Part of a small language model's weights: 7868 steps.
MLP neurons of a small language model. Each row is named by its layer, matrix (down: output weights) and neuron, and shows model dimensions 16-111. Each number is 128 + 32 x the weight over its row's rms, rounded and kept within 0 to 255. A neuron's up and down rows have the sign that makes its largest values positive.
A block is one neuron, or neurons of one layer that tend to fire together. After each block is what it responds to, as a language model described it from the Wikipedia text at the highest values.

L12.down61 [155 138 140 115  53 145 120 143 129 189 102 135 130  74 128 140 163 156 107 121 151 166 137 112 128 159 159  63  75 140 139 170 134 101 119  48 108 124 140 163 105  72 176 135  88 189 177 127  78 125 124  68 155  84 139 137 181 169 184  99 167 155 181 180  91 198 144  82 122 123 148 146 191 102 173 119 145 128 108 207 114 143 134 141 111 133 182  97 121  97 125 117 124 158 119 137]
L12.down338 [112 139 145 176  84 149  96 138 152 138 158 109 128  60 124  98 138  99 144 118 163 141 107 145 115 141 135  56 140 136 127 127 150 152  86  80 100 150 166  95 147 155 106 109 178 125 143 133  45 110 115  79 139  92 164 126 112  95 109 143 121  84 188 170 127 122  96  98 130 170 105 146 124 176  86 163 107 121 127 212 142 131  56 155 116 139  95 118  83 170 153 154 119 174 143 172]
L12.down339 [132 203 130 122 131 225 129 124 100 166  98 126 119 116 145 147  84 137 129  73  78 126 121  82 141 109 137 121  97 103 124 162 112 164 126 146 113  92 148  61 128 194 135 115 112 129 111 127 105  59 149 111  77  87 170 101 141  95 175 116  95 103 153 130 127 148 164 144 161 149 194 132 110 183 146  89 200 135 129 150 156 170 133 137  94 134 130  95 167 140 166 159 108  93 115 105]
L12.down674 [126 147 134 169  76 147 147 137 236 163 126 110 102 135 118 139 192  99 159 116  72 148 111 107  67 143 185 159 112  68  88 132 112 101 149 112 148 135 118 101 147 148 114 117 156 115 153 100  21 116 126  84 166 122 114 170 176 131 115 105 101  80 132  74 116 114 143 168 164 106 134 126 137 142 109 108 158 152 136 156 120 144  94  72 140 152  92 102 124 120 121 120 133 127 218 141]
Role-assigning predicate verbs. Verbs right after a person subject that introduce a role, status or event, mainly in biographies, such as he was, served as, worked as, played.

L8.down353 [135 130  99 107 208 129 115 102 190 115 136 108  68 129 150 153 104 137 129 131  85 119 142 139 116 133  24  96 160 164 132 108 120 129 124 146 177 123 130 101  74 139  92 103 125 145 114 142 133 156 166 110 172 180 140 148 121  97 128  75 109 141  85 185 101 110 124 134 143 111 125 122  68 182 173 116 123 104 104 128 129 134  69 162  85 120 141 151  54 213 157 150 157 108 114 164]
Copula after subject. Main verb such as is, was, has right after a long subject, mostly the opening line of a biography or article, e.g. "(born 1994) is", "Motel, … is".

L14.down42 [122 157 178 168 159 154 160  87  92 190  98 182 131 174 108 185 119 100 128 129  90 167 120 153 116 118 152 141 155 129 170 142 100  95 124 144  93 140 122  96 192 156 102 137  57 128 147 152  91 103 160 148 108 160 157  90 131  94  84 169 150  64 127 161  96  62 106  74 122  98 142 124  53 133 169  48  90 155 131  96 125 127 128 130 188 168 107 119  89 149 107 139 129  99  83 154]
L14.down91 [166 155 129  97 124 105 128 164 139 169 185 165 109 157  74 120  98 130 118  85 134  48 138 134 106  96 108 149 138 117 114 129  99 127 134 157  96 163 120 166  77  97 181 177 156 119 166 146 138  61  90 187 120 143 144 127 118 152 110 167 129 137  79 145 119 117 101 142 157 116 131  84 109 131 110 190 122 157 156 137 153 132 131 135  94 119 116 105 155 111 133 187 170 147 148 131]
L14.down128 [ 76 151 136 179 141 153 144 177 113  98 184  93 135 132  94 176 113 117  90 116 130 120  70  77  99 144 201 132  79 140 109 140  94 117 145 170  80 127  93  52 135 116 110  90 161 161  99 109 103 162 130 139  69 142  90 127 125 109 147  84 140 101 137 123 152 132 103 145  96 134 169  73 129 139 146 109 168  90 135  79 103  80 129 145 117 104 120 185 190 136 101 125 171 153 131 113]
L14.down146 [188  60 161 133  83 181  86 134  74 164 151 112 143 114 110 110 122  99 116 107 161  93  76 109 116 169 132 161 190 113  62 142  91  87 107 101 125 112 127 177 120 148 162 175 120 146  84 176 139 124  99 150 164 149 107  81 119 112 131 102 104 172 102 103 151 119 146  91 153 102  93 157 100 107 110  98 160 132  89 196 137 149 135 156 146 156 127 111 179 139 120 117  95 179 178 157]
L14.down153 [127  77 135 153 156 160 185 177 254 165 129 165 144 131  96 135  77  90 126 137 114 141 144 117 145  81 161 120 161 127 155 201 145 161 121 160 178  98 114 110 129  93 126  69 131 153 174 143 159 131 144  63 116  63 110 123 179 182  94 164 141 105 103 130 141  72 151 147  83 138 108 126 125  93 150 158 137 132  79 137 118 106 176 106 122 106 130 137  62  97  78  98 119 151  97 163]
L14.down214 [126  58 126 199 105  76 153  69 255 180 118 111  82 136 158 118 141 112 178 144 141 116 104 166 119 122  98 124 139 159 174 115 126  67 141  86 118 124 163 124 110 101 121 101 157 150 157 123 168 111  97 169 131  91 143 191 200 145 110  94 123  99 141 120 179 101 149  74 128  87 118 173 140 179 149 148 113 129 120 129 119 100 103  76 149 154 157 120 140 181 160 148  85  85  86 142]
L14.down267 [129  93 117  61 127 156 119 123 157 162 113  95 144 133  69 141 160 130  90  81 107 113 163 134 111 120 132 132 108 111 137 134 124 131 144 109 132 121  78  99 118 166  43 112  75  96 145  71 221 173 136 181 132  83 113 154 134 101 140 155 110 117 145 107 144 152 131 120 118 147 128  99 117 110 159 182 117  98 134  83 127 184 124 146 100 111 130 152 144  87  96 169 152 142  97 108]
L14.down374 [148 107 129 139 173 146 149 165 188 164 175 134 168 123  75  82 113 120 151 168 105  97 102 109 103 133 142 157 108 128  72 140 157 111 126 159  88 127 141  97 136 156 123 136 148 125 146  64  95  49 121 187 138 146 130 115 144  92 120 160  99 132 164 156 171 105 165 105 100 103 127  99 195 158 113 105 111 136 118 191 114 144 153 150 168 124 131 166 120 146 140 109 111 152 134  82]
L14.down388 [107 156 114 227 174 167 135 106 255 120 138  69 181 131  80 177 135 141  94 155 122 184 119 102 121 133 123 110 153 133 118 145  91 139 136 131 175 123 118  97 136 134 101  92 119 127 105 106 114 150 161 127 105 107 166 100 116  74 105 142  94 135 112  97  80  87 157 157 135 165 180 173 115 106 176 160 122 135 106 108 188 107 105 141 119 137 142 136 120 128 145 132 112  62 123 153]
L14.down411 [ 91 115 176 184 157 159 157 122 229 136 211  77 123 169 166 139 174 135 129 109 142 112 156  77 126 121 119 170 179 172 138 134 141 148 149 170 204 132 114 111 109 134 142 124 117 152 124 159 137  82  76 159 146 137 140 163 108 148  88 128 130 128 103  95 122  77 120 121  98 134 144 136 161 161 151 143 158 169 101  80 169 104 158 116 121 142 140 143  82  66 153 130 104 147 185 132]
L14.down520 [150  83 101 105 154 117 137 115  65 151 114 142  54 138 164 127 167 116 145 115 156 177 134 148 170 126  65  96 140 150 145 116 146 118  92 122 192 111 173 112 148 138 136 164 118 147 126 125 113 141 130 134  93  91 121 119 130 128  98 167 105  61  84  90 152  94 103  82 120  90 135 178  82 134 180 131 138 104  91 100 137 130 129 113  60 127 172 168 104 138 177 189 187 132  96 133]
L14.down540 [196 119 170 125 165  96 136 111 117 102 170 118 105 125 137 160 106 154  97 137 119 194 148 117 110  79 144  95 153 121  91 153 152 177 140  99 151 110 173  99  84  89 133 126 148 115 130 109 138 161 143  97 124 113 161 114 112 130  84  96 152 118  95 178 155 142 100 139 149 115 136 188 119 130 138 103 129 172  68 113 131 131 128 159 113 123 128  84 127  69 120 131 118  93 110 123]
L14.down630 [163 105 131 185 163 115 131 216 235 133 143 163 146 159 124 124 155 106  89 111 121 135 128 139 167 119 128 165 101 143 151 154 164 169 110  94 115  72  89 102 167 209 187 153 159 153 147  58 143 121 147  96  94 109 132 118 140 150 123 146 148 155 115 118 152 104 120 202  79 121 100 145 157 155 149 126 145 116 147 158 138 105 179 148 116 150 188 123 127 117  93 120 121 130 108 137]
L14.down637 [ 79 184  99  98  59 120 142 120  44 124 123 127 173 105  67  98 118 128 135 108 115 133 104 109  79  53 134 140 128  79  92 134 155 135 111 152 119 161 149 146 113 139  92 105 174 104 128 104 171 167 169 104 167 116 101 131  78 137 121 158 160 118 164 104  81 115 131 131 152 162  83  62 207 152 142 160 127  75 145 105 127 124 192  75 131 124 112 106 132 158  85 126 124  83  89 134]
L14.down652 [128 178  85 143  76 158 139 185 207 164 160 179  98 125 149 118 115 170 146 142 142 144 145 101 162  94  91 138  91 140 111 152 154 155 119 150 108  84 156 117 172 119  82 130 176  93 127 212 112 150 103 156 120 172 163 107 141  72 100 134  94  85 128 109 138 165  99 113 106  85 132 134 161  97 145 140 116  96  92 133 181 111 133  61 206 105  76 116  93  80 100 132 129 161 127 122]
L14.down658 [142 158 108 160 119 150 127 112 228 146 136 136 125 121 110 136 119 191 129 204  76 164 149 128 128 111 116  84 124 131 167 144 105 136 145 122 145 132 123 123  79  70 128 196 106 102 105  99 108 158 158 148 118 180 149  85 107 102 167  53 153  92 179 143 138 114 168 121 131  91 136 117 144  96 131 129 148 129 118 125 164 106 121 109 167 105 142 138 117 123 132 120 120  95 120  77]
Main verb after subject. Main verbs right after a subject, often the ending that completes a split word (thre-w, serve-s, focus-es, descri-bes), plus began, continued; also first surname pieces after first names.

L8.down136 [175 123 145 226 144 182  84 111 170  93 134 141  95 121 106 147 138 152 131 162 114 110 125 139 128 153  93  65 124  71  94 169 182 146 149 131 140 125 169 135 172 177 158  97 128 144 157 144  55 100 111 116  97 141 158 125 140  97  93 164 180 100 123 158 143  55  90 117 142 122  90 109 135 119 114 104 130 100 147 150  90  72 127 166 138 128 132 168 117 129 149 153 109 132 195 127]
Inflectional word-ending suffixes. Split-off inflectional endings completing a word, mostly plural -s and third-person verb -es/-s or past -ed, as in describ-es, level-s, reflect-ed.

L12.down1 [ 99 144 135 190 116 148  93 147 166 117 164 144 170 127 136 123  97 115 136 132 122 173 121 154 147  85 120  97  94 118 110 125  91 155 133 125 176 124 163 131 114 151 121 130 164 131 123 134 167  58 115 130 125 106 104  89 104  77  98 120 166 171 202 137 165 112 134 173 122  80  81 156  39 153  68  79 148 144 178 117 151 176 115 134 122 108  85 137 140 126 114  89 130 106 147 123]
L12.down184 [113 179 163 134 174 121  91  70 164 183 122 119 165 160 136  99 100 158  95 138 141 163 148 149 103  65 173 140 117 154  98  93 154 155 137 102  91 137 113 129 193 140 180 140 146 126 137  87 204  84 129 175 128 104 115 106  94  89  75  94 151 137 161 103 207  64 168 187 147 109 108 131 110 126  99 104 108 131  80 128 161 182 133 194  88 136 102 141  92 128 149 100 138 130 132 137]
L12.down337 [134 121 118 175 132 183 107 117  92 142 168 129 155 129 117 149 148 122 109 177 167 187 124 181 135  99 154 136 119  96 107 136  68 119 112 115  70 119 145 116 130 192 167  95 133 136 129 108 149  75 141 100  92 118  78 102  97 104 111 142 188 145 126 176 151 168 137 184 141 148 170 107  97 138 103  90 180  51 136  80 139 189 155 148 138  91 131 119  88  86 120 131 144  69 183 114]
L12.down700 [142 148 121 192 151 148 124 101 145 105 186 154 125 184 134 126  92 123 133  85 137 150 134 139 137 144 140  75  93 178 138 105 150 152 100 147 170 119 106  68 128 142 127 145 128 129 131 120 115 111 120 154 108 125 149 104 100 120 105 131 167 161 137  92 144  76 142 115 138  78 131 119 157 183 127 107 128 200 143 106 122 146 156 141 154 119 115 160 104 159 153 125 100 108  84 171]
Name-ending word pieces. Final subword piece that completes a multi-token proper name, often a person or brand as sentence subject, e.g. Vi-se, McLaugh-lin, Bla-zer.

L14.down4 [175 143  76 151 137 152 166 156 117 122 103 134 152 137  87 130 162 132 116  12 111 155 171 157 177 128 188 137 210 137 148 149 104 133 101  67 135 163 123 108 141 121 145  80 160 153 106 132  76 166 110 108 141 159 151  93 114 137  99 165 113 171 164 187 134 122 100 129 147 139  82 146  76 140  76 114  90 107 150 111 130 153 123 121 151  76 101 198 127 133 135 135 109 140 147 167]
L14.down86 [125 105  93 144  61  89  99 150 185 152 148 130 127  66 101 131 106 137 157 101  70  82 104  65 126  87 111 180  89 159 122 115  79 133 181 105 119  50 191 150 125 126 125  73  92  99  73 160 116 119 125 122 132 161 150 131 170 129 110 162  99 138 126 133 152  92 117 170 141 146 131  93 136 133  76 168 137 103  92 108  79 140 209 123 113  93 145 100  90 126 159 137  91 176 124 141]
L14.down125 [183  75  95  20 153 138 139 103  82 183  33 162 107 138 151  84 109 140 123 152 103 113 109 137 113 146 121 110 132 105 145 126 146 125 128 100 114 136 155 129 108 112  87  98 123 185 166 144 155  81 139 137 140  99 126 129 155 138 116 123 148 132 144  86 132 151 102 111 155 113 142 112 119 144 162  48 144 235 126 133 138 161 104 121 157 190 125 134 135 137 186  62 203 120 116 123]
L14.down133 [140 129  95  83 156 118  91  92 203 149 156 129  86  79  92 153 140 186 118  62 155 111 167 110 117 161 109 108 105 163 148 112 145 119 139 161 153 141 163 120  86 160 136 106 110 105 110 103 117 173 136 112 133 140 111 155 105 178 148 154  71  87 116 161 113 178 185 140  94 178 167  86 136 122 124 140 144 136 108 178 130 121 130  90  82 218 133 122  91  54 128 136 108 145  85 193]
L14.down164 [ 43 113 131  69  92  96 142 146 246 141 153 195 209  94 103 132 127 130  83 124 183 105 170 187  67 201 177 145 168 140 133 202 118 136 117 118 139 130 183 159 116 134  95 154 114 123 108 114  81 174 152 165 196 153 123 134 107 104 142 124 121 117 172  86  79 136 175 126 118  87 140 145 105 119  53 153 150 113  86 140 142 100 125 102 124  90 110 131 141  69 148 129 207 115 125 135]
L14.down224 [ 75 103 125 132 129 152 114 131  85 116 150 138 116 136 120  85 156 125 149  83  82  95  89 154 164 174 157 129 128 198  97 190 131 166 132 142  93  45 128 145 147  99 156 101 149 199 126 124 129 148 128 123 144 140 154  99 139 155 182 131 147 140 166 123 147 164 145 138  79 104  76 106 126 154  96 105 104  63 133 112 134 162 150 172 148 134 120  79 175 192  87 113  56 171 137 100]
L14.down256 [104 151 116 132 142 200 207 145 191 107  98 153 116  57 187 155 163 161 174  74 115 146 153 126 150 120  97 175 184 166 159  84 108 168 135 170 142 154 133 137 124 175 118 114 101 111  97 156  83 181 177 132 113 158 114 150 161 141 104 141 114  69  81 103 105 127 149 138 113 173 127 193 142 132  97 104 143 134 134 191 149 137  99 120  98 158 127 172 128  63 172 169  99 170 178 170]
L14.down292 [152 135 116 163 167 100 134  99  79 110  81 159 131 173 144 102 125 110 160 172 123 136 148 139  51 165 116 153 191 137 106 133 134  97 135 132 122 144 103 124  87 146  65 149 104 154 137  76 110 140 122 158 108 138 104  97 108 110 152  77 111 135  87 160 145 156  85 146 148  97 101  94 155 111  86 199 134 110  96 162 126 130  55  57 133 100 146 131 127  95 121 139 105 143  91 102]
L14.down308 [133 123 145 112 119  70 155 121 177 183 112 162 146 148 167 164 156 129 154 116 145 120  98 189 183  74 116 154  97 185 138 181 120  79 179 135  75 159 106 138 126 158 139 173 133  67 143 133  73 129 114 109 163 143 100  91  79 127 142 158 133 173 109 110 133 183 160 170 126 126 109 138 126  72 180 154 184 123 184 155 110 137 115 114 179 110 102 146  99 113 101 100  86 117 182 106]
L14.down394 [ 66 142 163 124 123  85 111 137 119 144 165 196  82  74 124 106 165 122 108 111 144 131 149 103 178 100 140 112 124 113 124 146  93 144 126 118 101 129 104 199 161 102 147 119 110  83 110 122  97  69 120  94 180 152 153 123 172 153 140 147 152 128 144  94 124  99  69 112 122 136 125 112 138 102 113 133  97 100  86  98 145 160 116  94 150 144  99 119 139 169 113 206 164  76 156 137]
L14.down424 [ 61  99  87 171 200 149 147 154 170 116 169 165 207 143 133 111 113 129 119 130  79  97 106  92 138 185 182 127  95 140  70 155 129  87 159  92 123 101 122 104 131 120 192 103 165  88 118  76 164 174 128  64 145 126 164 123 125 106 159  97  80 135  95 150 167  92 130 150  67 141 161 145 179 127 132 151 133  97 117 178 136 160 115 180 178 209 109 157  82 174  91 137 111 137 120 133]
L14.down444 [149 166 111 102 120 164 111 126 176  50 115 114 112 175  95 191 159 156  55 100 122 201 122 152 173 187 154 161 124 110 168 129  84  77 174 133 171 146 160 130 148 127  97 121 175 111 156 177  78 137 131 139 135  71 137 124 104 117 157 120 114 181 137 114  98  92 113 128 102 143 169 104 125  53 130 141 107 151 129 140 176  83  83 167 100 124 175  89 122 126 140 136 129  98 123 104]
L14.down468 [148 135  83  67 153 131 159 146 174 186 100 178 150 127 192  85 165  89 121 148 123  54 149 136 103 107 146 135 121  97 118  80 111  86 152 100 118  97 117 145 110  95 108 130 135 116 170 101 169 108 102 167 117 108 202 144 132 155  45 124 161 103 184 114 182 154 157 132 165 130 161 137 165 156 134 144 131 124 112 120 128 179 100 147 136 149 190 131  76 153 134 114 156 137  96  62]
L14.down492 [122 138 149 170 148 112 177 117 255 158 114 103 131 130 109 109 173 108 147 157 113 151  62 130 142 114 104 131 128 145  84 130 123 100 178 112 161 121 133 102 100 109 129  99 129 127 122 123  94 109 116 135 149  99 121 121 127 134  93 154 121  81  94 100 101  89 126 143 134 137 137 134 129 148 157 104 106 146  90 118 107 110 129 146 150 143 139 172 101  44 168 103 115 131 113 148]
L14.down558 [132 130 170 192 155 107 140  89 221 136 172 104 144 162 124 118 166 125 150 145 118 134 131 137 100 111 140  90 143 102 128 100 143 119 128 175  93 127 155 128 193 124 114 128 105 152  99 102 120 112 112 110  93 132 163 123 133 117 109 167 137  82 100 115 102 116 145 171 128 133 124 130 142 125  91 168  67 130  78 114 138 140 138 123  68 118 176 156 170  82 137 130 141  98 133 206]
L14.down667 [144 167 132  81  88 114 143  70 247 141 143 130 179 146 171 127 150 125 134 143  99 138 172 174 123 138  80 150 143 108 116  88 130  98 112 141 147 154  97 145 182 100 119 163  98 160 123 119 132 146 101 154 120 165 100 137 102 164  61 153 151 127 115  83 138 148 144 155 123 187 203 128 149 115 101 178 132  55 120 105 107 155 133 112  85 100 140 118 135 113 174 136  98 112  98  94]
Sentence-subject name endings. Final word piece of a person's surname used as a sentence subject before its verb or 's, e.g. MacDon-ald, Galile-o, McLaugh-lin; sometimes subject pronouns like it and she.

L12.down131 [147  84 119 175 121 164 132  94 251 108 102  73 104 132  67 183 161  95 119 116 126 149 165 118 215  80 122 112 174 157 127 199 105 159 144  92 149 139  72 141 151 122 109 129 144 115 175 134  91 127 124 128  89 116 118 104  92 117 102 149 150 141 167 125 108  98  85 132  94 137 138 122 117  81 160 135  93 106 173  86 221 132 121  97 155  87 123 146  38 130 129 111 162 111 132 130]
L12.down281 [171 111 195 157 126 158 159 146 255 159 127 101  40 128 185  91  76 149 155 121 134 108  96 113  66 123 117 125 101 163 119 105 154 135 127 121 106 122  80 138 104 122  98 124 134 135 172  36 135 100  88 144 136 121 114 144 169 118 152 114 161 142 142 128 119 106 143 139 117 154  56  92  96 162  99 164  96 195 119  99 123  73  93 130 145 135 134  68 130 118 143 130  72 118  73 131]
L12.down504 [ 93  99 172 138 155 156 147 183 154 177 138 127 193 146 110  90  33 147 126 134 120 151 156 197 118 150 117 148 173 129 152  88 107  76 133 124 154 154 157 178 141 113  89  73  87 127 122 153 153 148 132 116 167  89 134 185 154 162 144 119 102 152 135 107 106 122 166 111 102 117  94 119 106 122 134  98 129  95 129  90 124 101 187 119 100 204 162 157 102 134 106  97 114 154 157 154]
L12.down585 [203 100  87 118 139 104 109 186 210 120 152  57 115  44  51 126 134  73  84 130 124 162  84  59  98 138 157 113 156 164 148 118 121 130 127 127 158 112 114  92 103 119 189 162  88 169 133 157 117 138 104 122 143 123 151 111  96 123 131 114 171 136  73  75 106  78 142 120 130 165 109 121 122  88  81 159 161 160 103 155 116 134  93  74 107 128 186 144 128 111 126  68 118  78 112 101]
Main verb completion. Fires on the token that completes a sentence's main verb after its subject, mostly inflection suffixes (assert-ed, say-s, succeed-ing), also whole verbs like said and met.

L8.down430 [106 153 169  67 146 151  87 152 177  87 117 196 159 123 187 124 137 137 133 112 108 134  83 122  64 148 137 156  94  85 142 162 130 148 131 121 130 145 109 116 113 117 106 150 128 167 148  78 128 130 141 134 140 197  90 154  85  59  94 108 121 177 145 136 141 112  85 119 129 126  60 157 102 116 147 187 100  79 202  75 134 122 102 156 109 134  87 115  98  89 128 162 162 120 182 151]
Article-subject back-reference. Nouns after "the" and the pronoun "It" that refer back to a Wikipedia article's main subject, e.g. the station, the show, the game.